config.toml
n_layer = 13
d_mlp = 1024
norm_place = "pre"
init_std_qkv = 0.0367
init_std_down = 0.00721
beta1 = 0.9
beta2 = 0.99
weight_decay = 0.12
final_lr_fraction = 0.0
doc_mask = true
MLP neurons of a small language model. Each row is named by its layer, matrix (up: input weights; down: output weights) and neuron, and shows model dimensions 112-175. Each number is 200 + 40 x the weight over its row's rms, rounded and kept within 0 to 999.
Before each neuron's rows, "fires on" lists the tokens most often at its 100 highest values on Wikipedia text that the model never trained on.

fires on: "ec", " of", " con", "ang", "c"
L9.up910,227,205,147,153,217,190,170,263,231,256,280,147,186,287,176,207,245,163,169,149,216,161,151,202,164,194,156,203,274,260,172,91,214,230,198,169,126,164,189,211,244,158,187,177,157,174,163,200,207,202,262,127,202,207,227,215,171,207,259,234,215,169,198,218
L9.down910,218,199,256,161,245,248,227,146,192,174,138,161,252,271,179,241,174,223,216,188,255,213,264,228,277,283,216,180,234,212,190,238,213,235,111,222,183,224,161,173,155,158,189,178,173,220,261,175,227,201,158,192,175,163,143,138,214,240,288,197,203,163,279,219

fires on: "u", "n", "ue", "on", "as"
L6.up787,203,182,227,240,218,233,116,217,192,217,194,199,231,177,250,254,201,288,168,184,51,217,182,155,175,240,236,179,254,243,231,298,188,194,222,177,182,194,230,202,65,168,235,251,168,167,192,221,183,159,210,84,178,183,123,204,195,273,185,254,202,331,213,206
L6.down787,157,253,164,184,168,225,184,183,267,230,206,199,216,262,220,179,207,149,172,170,249,139,195,191,235,235,275,160,233,223,182,215,119,190,319,260,180,168,197,187,202,234,186,161,148,188,216,173,155,269,217,255,278,230,244,206,183,156,182,197,180,183,229,221

fires on: "ate", "ue", "est", "ab", "hip", "te"
L5.up549,218,193,251,275,116,156,202,229,201,201,158,183,212,142,248,148,258,229,223,193,171,136,266,181,221,206,217,152,271,182,214,191,176,210,185,221,171,223,153,166,203,212,174,208,213,201,247,120,263,247,175,192,191,170,209,195,251,235,168,282,198,178,234,217
L5.down549,131,235,142,201,188,187,197,158,244,209,257,179,101,228,156,116,225,194,135,219,229,238,209,140,257,189,190,184,239,197,190,204,180,229,243,171,263,192,154,237,179,210,276,271,191,181,219,191,159,198,167,272,215,158,158,224,195,133,170,168,214,227,295,210

fires on: "il", "at", "ad", "ed", "g", "le"
L10.up845,230,248,221,215,179,146,170,213,196,197,200,155,215,164,200,276,142,241,190,198,151,183,172,210,222,125,198,261,262,211,153,204,135,239,200,185,191,104,192,248,181,153,211,170,237,151,153,196,193,188,251,156,198,172,211,243,52,258,161,242,221,250,203,269
L10.down845,304,226,195,187,168,218,195,136,153,222,256,218,201,220,168,190,217,183,143,243,283,144,221,219,238,162,162,164,220,173,223,129,135,262,86,178,261,169,183,154,228,166,196,232,271,224,245,242,215,155,247,205,151,220,256,224,196,190,169,212,157,188,223,193

fires on: "ed", "t", "s", "ied", "ies", "ts"
L8.up655,240,215,213,269,162,145,142,257,230,201,160,116,115,229,237,198,198,217,157,158,216,189,237,222,141,169,230,96,149,256,167,152,213,234,189,226,209,152,187,154,162,146,218,197,184,147,258,275,239,195,181,201,215,195,169,186,103,173,294,224,232,226,259,174
L8.down655,215,156,165,157,186,172,234,256,153,145,167,191,163,235,224,208,248,205,224,159,140,189,233,197,224,159,187,186,117,225,191,270,183,180,190,182,224,231,176,112,246,207,187,190,206,202,245,263,140,180,210,202,188,261,181,225,171,148,220,236,154,240,182,207

fires on: "is", "ag", "as", " Mar", "z", "n"
L8.up396,231,144,231,250,205,175,163,192,177,252,184,145,183,242,209,254,281,270,189,210,151,198,222,135,175,199,192,169,248,227,224,192,150,266,176,130,208,200,190,153,140,227,175,234,147,133,169,219,219,237,194,225,160,209,196,154,225,220,246,183,216,297,227,135
L8.down396,160,326,188,173,188,231,233,218,253,210,218,204,205,131,170,239,180,230,118,144,269,239,259,224,231,242,211,188,231,195,238,183,247,112,206,207,217,253,225,211,223,270,153,200,174,183,179,112,190,238,280,229,211,168,164,200,222,215,200,268,204,193,231,156

fires on: " ", "0", "20", "|---", "is", "an"
L10.up1002,159,167,162,239,226,165,151,190,175,315,187,174,144,231,196,232,249,184,209,228,169,162,216,158,184,180,222,225,266,212,170,253,118,238,129,152,185,151,269,182,197,257,168,191,231,189,201,243,158,253,228,194,168,205,172,252,182,202,213,209,179,156,248,221
L10.down1002,144,214,185,235,309,224,145,180,200,234,185,187,135,175,227,211,193,159,244,168,217,234,283,147,227,215,188,186,244,227,202,251,210,206,219,234,133,207,220,227,188,207,232,170,247,230,180,151,156,179,204,242,126,216,230,179,174,307,182,213,122,158,228,209

fires on: "own", "ited", ".", "ey", "ing", "ay"
L5.up445,119,262,170,204,157,200,196,217,214,156,273,154,204,151,242,161,200,192,238,209,161,120,256,223,123,252,216,167,172,210,203,164,180,261,185,277,191,174,148,215,197,272,263,246,170,131,223,183,188,153,167,246,161,175,258,253,228,174,218,247,247,246,256,166
L5.down445,197,171,210,226,219,236,218,205,181,240,263,196,192,203,181,229,263,153,224,203,232,176,152,227,212,190,191,182,138,121,161,252,223,210,158,124,181,219,233,190,169,163,233,302,155,187,226,261,189,161,188,230,241,157,229,128,190,201,174,272,217,285,267,178

fires on: "ly", "en", "ow", "ater", "her"
L6.up635,161,225,243,199,188,177,164,217,210,181,211,140,208,192,260,229,207,211,239,156,153,164,261,193,208,129,177,205,204,252,228,199,226,215,193,172,173,184,207,213,206,173,231,188,233,190,217,190,250,158,166,159,233,232,250,194,162,123,228,180,269,227,301,192
L6.down635,207,153,225,236,197,261,272,239,169,189,225,155,241,147,195,201,246,236,163,171,171,226,168,216,186,156,192,219,213,206,198,213,208,223,179,304,204,263,242,202,175,145,157,232,149,183,188,281,219,152,189,182,157,233,215,213,240,258,138,241,203,126,147,239

fires on: "e", "o", "9", "os", "y", "ist"
L10.up919,195,191,191,155,208,135,123,158,269,233,226,212,133,217,263,246,191,196,203,198,194,175,197,292,207,229,250,219,292,198,270,145,169,248,199,209,187,214,183,291,184,212,153,242,146,252,231,153,142,141,200,188,192,200,206,158,257,192,259,265,181,151,235,203
L10.down919,157,205,201,152,46,181,248,231,193,187,240,221,222,126,204,260,195,294,187,194,116,178,216,204,249,231,199,146,190,206,168,217,187,161,149,247,130,246,198,192,158,221,216,126,156,198,196,217,184,154,210,243,190,242,205,250,213,87,229,200,216,203,153,234

fires on: "y", " and", "ong", "ent", "ab", "ate"
L5.up534,195,242,219,285,182,131,149,244,234,264,268,208,232,121,163,187,285,260,245,150,126,157,142,185,224,257,192,155,230,229,255,145,136,216,200,121,122,121,188,141,163,276,136,194,164,251,275,226,180,130,221,216,227,194,204,255,226,243,162,249,260,238,262,198
L5.down534,123,222,202,205,220,227,201,196,264,234,216,200,238,200,210,201,174,210,210,245,185,203,183,236,195,120,224,185,191,178,208,199,143,180,308,91,266,181,217,191,206,116,201,248,199,162,199,125,174,199,261,188,171,219,246,176,189,153,205,257,205,229,294,111

fires on: "g", "ag", "at", "v", "as", "."
L8.up753,142,202,241,222,191,186,155,174,235,170,210,189,187,222,265,244,178,223,201,238,226,134,175,203,274,174,255,224,161,206,159,211,276,233,175,155,148,185,197,161,132,179,209,183,239,167,186,182,174,208,255,144,203,215,261,240,193,140,281,211,189,181,230,161
L8.down753,218,178,216,201,113,226,154,177,159,228,243,275,208,234,179,220,306,162,195,251,212,232,238,186,260,166,143,203,247,197,120,222,96,263,176,187,236,163,186,179,186,191,296,172,211,196,193,207,323,103,232,225,116,199,229,134,198,218,113,212,183,184,229,239

fires on: "n", " k", "is", "an", "od", "v"
L10.up166,149,249,111,251,176,129,161,276,197,302,182,142,221,230,215,212,129,221,200,195,200,180,237,241,163,123,218,215,205,240,221,166,226,269,181,189,215,200,282,183,173,203,233,172,180,176,194,238,254,202,250,208,143,194,197,246,147,201,199,270,246,146,262,200
L10.down166,162,143,163,168,189,234,189,204,199,183,207,185,189,260,191,212,237,146,159,112,213,278,277,174,192,202,163,196,220,159,228,244,228,238,184,257,183,187,222,237,194,162,174,153,116,243,191,157,208,195,224,250,182,234,215,250,214,189,209,167,125,229,245,197

fires on: "ric", "S", "one", ".", "b", "c"
L9.up983,151,161,191,240,173,205,190,171,145,190,238,184,188,242,259,249,275,189,196,236,195,178,232,211,256,164,308,230,236,177,193,165,240,222,206,179,157,181,148,227,136,189,191,198,192,231,185,203,183,77,184,220,226,159,203,182,201,189,157,262,213,169,179,178
L9.down983,251,205,137,173,166,164,205,191,263,184,265,193,233,203,243,152,210,204,235,185,191,196,217,268,177,218,148,186,191,188,267,240,174,231,233,243,151,107,254,227,136,149,238,302,171,183,183,251,176,317,136,207,187,149,172,192,211,183,218,166,246,195,113,160

fires on: "ed", "ated", "ar", "y", "ut"
L8.up615,187,213,141,220,247,103,109,160,217,194,239,139,180,208,212,175,178,272,245,209,217,155,206,170,176,170,226,211,206,269,177,229,177,222,178,257,108,154,161,194,216,148,254,223,236,204,344,267,190,173,194,192,225,189,134,213,136,242,146,186,192,148,233,173
L8.down615,258,186,220,180,195,205,129,160,204,226,201,175,208,228,323,184,187,140,201,249,206,180,216,241,228,132,264,192,155,203,228,224,98,213,251,193,222,187,182,170,172,221,166,176,167,209,226,177,152,212,246,165,154,206,239,214,183,257,149,206,198,222,298,149

fires on: "it", "S", "th", "m", "A", "a"
L6.up269,219,187,248,199,199,180,178,180,198,237,198,194,214,186,167,199,209,202,153,168,157,155,260,188,232,225,162,196,199,218,258,230,141,215,125,205,205,239,149,130,162,263,188,172,202,146,188,250,162,124,209,232,197,209,194,246,245,284,225,203,273,217,218,235
L6.down269,231,160,203,221,166,227,248,165,188,295,213,101,167,258,170,135,202,130,283,120,164,197,160,246,233,252,200,150,221,176,221,162,230,146,198,194,171,201,198,183,161,238,168,172,177,240,248,91,178,254,184,149,136,156,208,237,260,152,219,224,170,241,184,223

fires on: "r", "ar", "l", "t", "p"
L7.up187,195,175,163,215,214,87,146,216,184,276,166,233,209,200,224,252,249,225,130,241,136,204,124,151,202,117,169,109,160,233,164,274,226,233,213,197,207,153,183,163,163,225,208,234,235,252,270,212,213,245,249,147,150,252,203,298,212,199,221,225,205,300,229,215
L7.down187,228,265,101,171,193,218,257,147,285,178,222,157,199,204,145,167,148,176,183,166,273,127,231,217,167,255,180,178,231,218,210,213,192,226,179,212,175,246,259,265,117,197,186,183,240,168,144,162,234,176,205,265,199,189,215,150,166,193,221,209,220,138,191,200

fires on: " B", "r", "ar", "i", "up"
L7.up431,223,205,173,261,211,81,180,177,255,256,223,129,143,113,258,180,244,229,225,172,230,205,165,154,287,144,196,185,231,263,187,225,204,253,136,190,227,141,185,145,112,205,172,217,186,234,238,223,145,212,206,197,176,237,168,189,197,188,215,256,240,200,223,199
L7.down431,237,220,222,101,237,182,263,167,250,188,261,180,156,182,162,236,89,200,140,170,215,166,192,280,137,247,181,186,223,183,199,191,186,202,172,266,204,231,243,245,271,214,215,185,291,191,190,178,137,157,202,211,264,174,269,199,228,178,252,232,213,242,194,148

fires on: "ic", "^", " an"
L9.up386,207,154,170,207,176,140,184,238,176,221,191,182,241,99,219,213,188,195,202,190,165,205,180,272,236,198,200,244,281,221,166,199,202,215,154,136,172,247,167,199,205,194,179,180,156,176,305,241,190,109,222,205,215,167,205,150,194,135,233,283,200,190,206,229
L9.down386,197,203,129,204,176,223,168,203,155,193,162,245,304,138,232,199,230,180,184,150,233,256,175,160,168,178,224,166,141,150,189,181,183,241,173,219,187,153,180,198,152,224,214,231,265,250,218,124,176,175,156,170,213,185,197,238,184,242,203,107,181,190,229,139

fires on: "t", "ed", "s", "all", "\n\n", "er"
L5.up761,198,223,185,270,213,121,193,225,238,152,184,163,233,219,253,133,201,197,178,163,177,151,232,186,168,192,170,211,138,285,197,211,296,245,164,186,218,240,187,180,197,158,217,280,169,155,297,249,178,193,251,211,208,157,132,225,136,214,237,215,222,156,236,165
L5.down761,187,193,149,155,200,220,200,173,225,195,209,263,187,213,211,230,206,125,194,185,186,131,227,204,191,233,215,154,213,228,234,241,162,155,221,194,126,230,249,235,260,203,233,220,236,151,228,179,168,258,161,241,213,161,233,295,157,174,172,172,227,202,186,213

fires on: "ed", "ade", "ated", "t", "ited", "ased"
L7.up568,196,245,205,240,187,147,164,206,147,179,153,163,151,278,254,182,195,203,195,224,138,161,249,223,153,205,176,189,194,207,186,241,204,250,157,241,201,182,230,163,188,163,185,239,171,221,293,254,199,202,220,218,160,179,147,237,142,234,178,201,188,211,211,156
L7.down568,132,157,109,193,123,144,163,169,184,168,316,195,187,198,254,219,147,152,207,242,215,149,228,168,175,164,207,135,226,247,156,243,128,154,233,213,200,172,205,229,220,194,213,164,188,202,228,222,157,221,216,211,143,291,168,244,189,157,219,185,197,201,210,221

fires on: "0", "ound", "1"
L5.up555,173,230,111,203,177,110,184,262,222,146,171,238,147,276,245,168,248,239,198,152,206,162,162,202,248,191,180,188,193,297,222,176,212,215,96,257,202,225,252,161,227,220,199,205,184,189,216,231,152,176,241,188,157,209,224,256,246,162,150,206,263,218,215,186
L5.down555,184,266,140,200,171,166,218,211,267,192,244,265,172,156,169,166,212,212,176,223,213,202,185,163,152,206,187,251,187,189,252,159,161,172,219,132,199,139,202,226,219,272,132,188,196,163,148,120,200,246,191,191,217,209,195,211,105,233,168,150,228,236,231,100

fires on: "s", "res", "o", " res", "ts", "es"
L9.up304,153,200,216,193,216,168,106,158,189,199,119,249,149,186,174,191,191,226,184,205,176,208,234,271,156,135,264,217,196,233,196,144,227,244,165,220,187,191,186,132,201,161,234,178,221,167,184,253,201,183,180,229,222,250,160,223,251,203,255,272,189,232,172,228
L9.down304,213,171,147,192,159,139,236,125,216,166,203,152,130,180,137,212,205,134,175,111,218,212,281,151,143,153,207,142,157,269,187,178,147,179,153,208,216,189,284,250,163,158,226,196,191,187,317,210,224,258,261,214,176,175,238,193,217,173,218,287,193,253,184,193

fires on: "5", "9", "10", "0", "ew", "T"
L5.up427,143,252,158,219,185,171,156,255,272,154,166,169,179,208,187,135,215,220,208,150,154,161,210,201,239,144,209,268,190,271,158,181,159,195,175,237,161,188,231,186,202,286,157,204,191,82,233,210,160,189,196,231,147,183,222,222,234,183,210,180,234,239,182,194
L5.down427,193,283,117,160,190,141,192,224,196,226,197,228,191,169,206,194,141,174,242,187,169,209,136,231,141,250,157,274,193,191,185,158,236,158,258,175,182,239,176,166,229,211,196,202,179,157,180,167,191,157,185,189,152,191,229,156,208,391,254,222,220,219,162,173

fires on: "st", "t", "ed", "g", "le"
L6.up541,215,281,243,272,107,171,172,181,176,196,235,187,210,165,188,211,198,244,243,249,230,137,231,260,261,203,268,172,213,208,170,209,222,250,149,161,184,225,140,212,198,178,136,184,209,199,201,223,231,161,233,205,264,173,191,268,152,212,109,199,245,175,214,234
L6.down541,270,195,273,260,117,170,158,107,212,201,201,222,166,260,234,219,187,219,144,207,237,174,214,186,183,224,211,158,261,225,184,247,231,216,174,199,247,149,249,168,187,190,261,157,250,260,219,234,145,150,236,143,207,154,219,204,168,206,223,178,203,213,157,204

fires on: "z", "y", "as", "é", "le", "k"
L6.up123,194,128,182,166,211,224,139,201,231,204,200,196,176,203,174,238,174,216,174,209,182,173,216,177,177,214,197,127,308,201,238,150,215,238,169,218,153,152,242,141,232,159,136,144,269,181,222,201,204,113,217,218,161,143,245,199,246,177,223,200,266,172,212,218
L6.down123,142,231,110,202,214,234,203,162,187,210,183,133,227,201,164,182,202,144,273,193,186,216,209,158,168,231,123,68,282,175,131,200,207,185,223,143,212,247,227,267,228,131,203,232,264,230,219,185,193,298,174,188,183,143,209,159,222,151,242,202,229,211,233,183

fires on: "ed", "hed", "ated", "ased", "e"
L8.up990,97,202,220,219,179,133,158,159,233,165,235,186,154,235,205,208,184,230,190,224,173,151,249,202,238,182,222,179,227,208,183,216,178,228,179,270,105,199,264,221,135,157,195,243,230,220,176,231,201,207,256,204,171,186,202,291,160,189,151,246,238,238,252,157
L8.down990,273,217,114,153,147,161,164,148,230,134,213,185,227,208,240,238,194,223,182,214,227,179,348,191,246,154,258,171,201,157,131,242,142,96,240,194,230,204,219,152,192,215,191,202,222,201,229,186,216,169,204,159,204,209,199,241,221,238,119,207,174,237,205,174

fires on: "p", "y", "ov", "ou", "ly", "d"
L6.up476,197,167,154,150,230,200,157,214,259,193,172,209,307,175,225,186,240,247,239,223,170,161,178,189,197,185,259,129,187,234,216,132,152,226,200,240,182,210,207,165,193,187,130,255,225,152,246,193,234,205,189,106,200,238,199,225,213,144,210,174,228,235,221,219
L6.down476,175,188,206,237,224,244,229,175,131,231,217,227,150,167,154,255,197,250,101,205,174,184,188,177,150,207,141,254,212,133,202,296,241,160,248,230,196,250,141,231,225,211,272,141,166,233,199,134,167,205,221,268,260,188,160,238,155,276,198,158,253,273,120,187

fires on: "res", "s", "a", "ro", "ec", "c"
L10.up336,198,205,165,172,291,173,116,194,160,209,165,205,142,196,185,277,168,188,144,160,212,213,215,238,224,73,217,164,313,207,250,195,197,246,192,260,145,216,110,217,196,221,268,206,193,200,239,243,171,227,176,194,154,188,259,198,175,245,198,224,196,224,159,259
L10.down336,163,205,183,223,180,177,280,211,220,243,191,208,138,166,219,190,205,172,234,162,199,161,199,182,182,187,288,178,222,161,214,189,145,276,119,270,187,220,202,235,156,149,181,120,256,183,221,184,222,223,240,164,189,152,238,224,203,113,165,214,104,228,197,261

fires on: "el", "r", "t", "os", "i", "us"
L9.up539,222,199,243,247,199,228,158,130,215,195,204,157,170,219,262,209,179,200,282,209,169,146,180,194,254,196,222,202,192,247,241,198,208,219,160,184,154,190,229,207,252,181,177,163,199,158,201,195,174,174,210,166,174,192,186,251,245,190,188,218,197,215,222,197
L9.down539,187,160,206,243,166,210,232,220,176,202,202,159,154,174,249,164,274,207,191,277,198,216,176,183,159,164,203,202,245,181,261,253,262,195,159,188,221,183,142,206,221,166,215,168,226,187,193,227,168,156,146,247,196,219,216,152,151,295,174,241,155,145,214,227

fires on: "ad", "d", " G", " s", "en", " S"
L10.up929,167,237,228,237,184,162,167,196,219,149,233,246,193,231,202,245,117,209,172,247,199,182,196,201,192,188,211,227,238,221,166,193,200,281,149,255,161,128,148,144,202,260,118,195,216,211,231,170,154,186,237,222,198,159,320,162,234,189,203,196,219,161,246,217
L10.down929,225,158,173,177,213,202,185,266,267,148,187,228,126,228,178,173,177,206,142,200,258,186,167,240,158,244,191,212,273,175,195,220,185,220,192,259,227,152,177,247,150,159,240,224,215,160,185,231,220,206,212,249,245,187,245,199,183,259,168,204,175,187,126,163

fires on: "art", " part", "lect", "m", "z"
L9.up527,149,204,211,163,230,172,184,197,105,281,267,117,196,249,259,157,199,175,186,192,204,169,234,196,241,163,235,180,201,216,167,178,237,207,148,189,262,172,226,170,253,232,177,119,159,170,176,263,158,156,236,188,196,222,198,248,126,234,214,135,203,196,193,249
L9.down527,199,251,182,139,181,268,277,213,223,185,123,172,200,157,249,166,242,139,199,255,221,186,238,242,243,182,182,196,159,139,203,256,228,237,205,165,203,192,198,156,228,194,226,124,243,221,170,222,174,274,170,152,215,241,196,226,258,217,199,249,151,233,151,191

fires on: "ter", "at", "-", "ad", "el", "ed"
L10.up324,196,260,238,198,153,212,113,141,188,200,231,231,168,170,237,261,226,198,157,206,245,130,220,142,232,188,156,276,292,195,247,164,155,204,166,213,144,162,211,233,179,300,212,185,182,160,200,180,150,241,233,208,180,212,272,231,90,240,222,181,221,234,253,272
L10.down324,213,174,205,219,248,177,186,125,232,240,248,115,215,217,144,136,254,241,154,126,212,213,177,173,190,174,175,140,276,199,172,169,158,264,61,281,216,153,262,160,181,209,179,187,196,244,238,218,228,123,226,206,225,221,163,182,233,233,210,167,204,209,166,234

fires on: "y", "ic", "uc", "ak", " St", "ric"
L9.up372,211,273,175,144,209,171,191,207,241,213,179,151,196,131,158,192,254,222,271,175,173,164,216,196,190,192,249,192,320,221,184,185,229,209,185,175,104,228,157,101,200,162,242,156,111,195,273,244,198,97,208,239,238,231,237,239,127,188,248,286,172,288,211,231
L9.down372,224,202,145,159,195,196,237,229,288,235,160,271,203,230,242,187,149,165,179,213,281,250,162,147,209,178,218,144,177,182,300,169,188,242,192,243,240,157,269,240,145,188,212,221,271,204,142,238,220,218,221,199,153,168,240,225,186,193,243,258,112,169,214,146

fires on: "ly", " to", "ould", "an", "v", "y"
L8.up110,220,163,153,185,192,70,137,226,131,191,157,171,139,219,232,181,193,276,160,186,197,178,231,267,152,130,222,199,209,234,217,239,260,259,176,281,256,219,255,151,189,234,196,182,137,162,203,295,253,205,279,231,183,235,193,279,202,157,218,212,228,127,190,243
L8.down110,181,211,188,237,157,141,157,134,167,289,192,200,220,225,178,269,199,162,166,177,204,234,153,182,194,184,173,153,200,156,214,166,143,224,267,193,194,177,215,297,127,134,261,228,196,200,214,187,233,213,158,238,139,200,250,192,179,186,215,228,220,231,207,267

fires on: " an", "a", "ou", "es", "ed"
L9.up580,165,243,184,208,232,187,199,176,157,272,102,115,186,146,256,222,154,157,187,211,174,206,208,218,173,271,238,169,296,197,141,203,167,208,161,184,122,215,178,216,219,208,135,229,52,206,247,300,201,167,244,254,177,179,249,190,145,206,217,230,173,178,241,173
L9.down580,190,242,147,138,191,237,207,156,164,154,240,201,257,202,167,228,220,184,196,197,200,240,136,182,103,192,227,163,226,127,166,272,203,133,121,220,195,258,230,148,170,158,139,210,190,207,219,196,182,193,180,204,221,193,55,215,224,211,229,136,200,159,281,183

fires on: "le", "k", "l", "he", "h"
L8.up928,211,201,232,184,271,158,167,199,190,183,129,154,217,182,203,192,145,212,207,225,197,143,218,212,253,184,169,229,231,191,191,169,170,219,173,264,152,144,193,201,174,195,232,191,241,216,251,270,163,151,169,210,232,182,294,257,203,222,233,185,195,244,197,201
L8.down928,186,198,213,224,233,163,176,209,277,163,217,234,223,198,300,199,218,212,158,198,206,235,194,224,175,221,265,198,200,267,223,167,273,144,183,171,209,240,225,148,188,244,154,199,163,116,173,150,216,203,220,205,186,237,184,215,215,244,294,264,179,181,243,187

fires on: " s", "t", "iss"
L10.up683,203,201,240,224,247,167,188,190,188,197,261,226,159,255,257,219,154,214,163,246,174,147,123,205,256,259,160,153,233,231,258,188,227,245,170,215,139,75,161,239,192,254,204,173,213,187,162,148,195,204,242,234,171,166,229,193,206,191,257,222,216,176,208,207
L10.down683,182,225,206,204,221,180,186,188,236,161,128,221,175,202,194,149,259,182,196,251,266,190,112,158,179,210,171,206,201,261,192,246,217,233,184,169,209,237,173,227,264,204,192,100,205,129,266,261,243,273,117,225,196,169,173,127,169,275,194,226,237,198,185,247

fires on: "es", "s", "e", "us", "o", "ing"
L8.up277,150,185,210,170,141,107,74,220,202,193,109,130,109,213,262,238,210,195,166,199,206,176,199,197,187,154,260,223,179,225,231,176,169,205,198,217,158,202,189,121,199,224,202,256,171,244,204,202,197,214,255,208,207,276,200,290,259,194,219,148,271,174,261,193
L8.down277,259,196,180,137,148,171,194,161,195,216,228,211,175,238,215,241,147,168,201,171,172,144,207,143,197,218,216,256,167,270,200,255,227,192,182,216,246,218,182,133,202,188,262,161,199,174,312,232,277,226,244,198,168,192,188,184,218,151,207,199,134,202,123,230

fires on: ".", "ount", "ary"
L5.up395,196,216,198,224,189,196,193,218,184,196,250,183,125,162,241,164,180,156,211,189,180,159,242,172,241,258,245,199,204,213,186,235,214,273,177,181,212,127,131,203,144,245,231,242,148,254,205,195,254,132,206,199,192,191,231,150,241,172,202,248,269,162,191,155
L5.down395,167,197,183,210,167,138,179,145,108,206,213,223,166,201,248,187,184,190,175,197,221,252,188,157,235,138,172,189,153,132,223,220,242,236,208,191,228,196,231,241,104,161,271,295,233,203,211,242,216,278,129,190,263,219,190,227,280,143,223,210,206,299,189,166

fires on: " an", "ut", " st", " p", " l"
L9.up1010,166,211,207,164,224,194,180,227,108,223,177,134,205,148,248,221,232,220,220,207,179,157,153,147,171,177,179,244,373,204,249,218,127,239,143,200,156,159,209,140,217,196,241,151,193,102,183,204,189,85,230,254,197,216,261,257,187,167,206,224,145,183,161,264
L9.down1010,154,240,164,194,213,166,237,153,154,226,162,298,240,161,268,175,241,179,160,256,215,186,237,165,220,187,190,193,191,130,195,220,234,198,183,203,149,229,176,203,161,257,249,223,142,225,163,218,145,183,216,193,221,195,196,197,135,184,191,142,174,217,263,148

fires on: "U", "f", "S", "ited", "ep", "it"
L6.up512,179,185,199,247,234,209,171,182,205,220,180,128,175,187,130,262,230,221,231,221,205,136,197,178,178,234,229,191,271,187,171,181,182,257,112,233,180,200,183,206,244,227,170,196,204,92,282,274,167,124,209,231,173,202,142,214,291,172,138,233,216,234,221,184
L6.down512,204,160,227,178,209,206,210,140,206,193,227,180,158,236,214,198,209,195,186,165,121,127,193,163,228,231,221,223,57,254,247,192,229,173,192,190,164,244,157,138,183,172,204,190,229,207,265,172,177,199,166,137,185,212,191,246,302,190,152,213,235,200,188,140

fires on: "ow", "l", "ly", "er", "her", "h"
L8.up244,183,237,193,123,198,193,198,178,247,190,219,117,162,183,250,267,198,190,222,196,178,177,197,185,206,189,223,165,237,238,268,133,191,226,166,119,164,129,234,146,214,223,236,128,261,199,216,202,204,129,228,238,236,230,258,244,213,234,207,176,197,141,256,221
L8.down244,188,153,227,211,212,209,221,178,277,201,203,197,216,165,195,240,220,205,233,164,197,254,194,236,119,198,261,159,248,311,158,258,184,183,192,178,173,214,246,141,166,244,179,284,111,197,223,220,134,201,209,188,145,183,143,133,204,258,236,251,159,174,185,301

fires on: "ed", "ated", "old", "ased"
L5.up368,210,238,139,258,176,113,126,195,252,186,205,113,181,263,199,140,260,199,230,159,236,174,231,181,187,191,193,163,195,272,117,222,201,239,172,216,237,164,156,222,225,161,250,196,213,206,299,254,224,252,257,155,228,176,133,259,114,193,179,204,219,211,303,184
L5.down368,203,240,177,124,163,180,185,152,247,217,247,224,191,254,245,244,212,84,206,196,187,129,203,187,299,204,204,133,140,159,218,273,181,194,285,210,175,156,212,201,248,217,188,206,192,231,173,191,119,168,190,192,270,190,175,215,164,198,229,207,183,182,216,141

fires on: " s", "t", "rit", "it", "ent"
L10.up846,109,292,228,305,153,183,158,157,95,210,249,191,202,148,244,185,269,152,212,204,199,166,157,227,315,213,210,213,301,253,221,223,187,288,157,198,180,120,220,243,214,289,243,191,184,245,185,148,181,104,210,189,160,197,192,186,175,179,197,229,222,196,194,241
L10.down846,237,207,218,120,224,170,175,181,288,233,214,281,218,210,209,182,217,172,217,253,236,208,132,251,153,209,168,236,143,264,209,279,105,251,226,200,134,225,211,221,245,140,202,202,229,153,237,251,201,184,145,275,159,256,188,226,167,200,192,214,147,230,241,247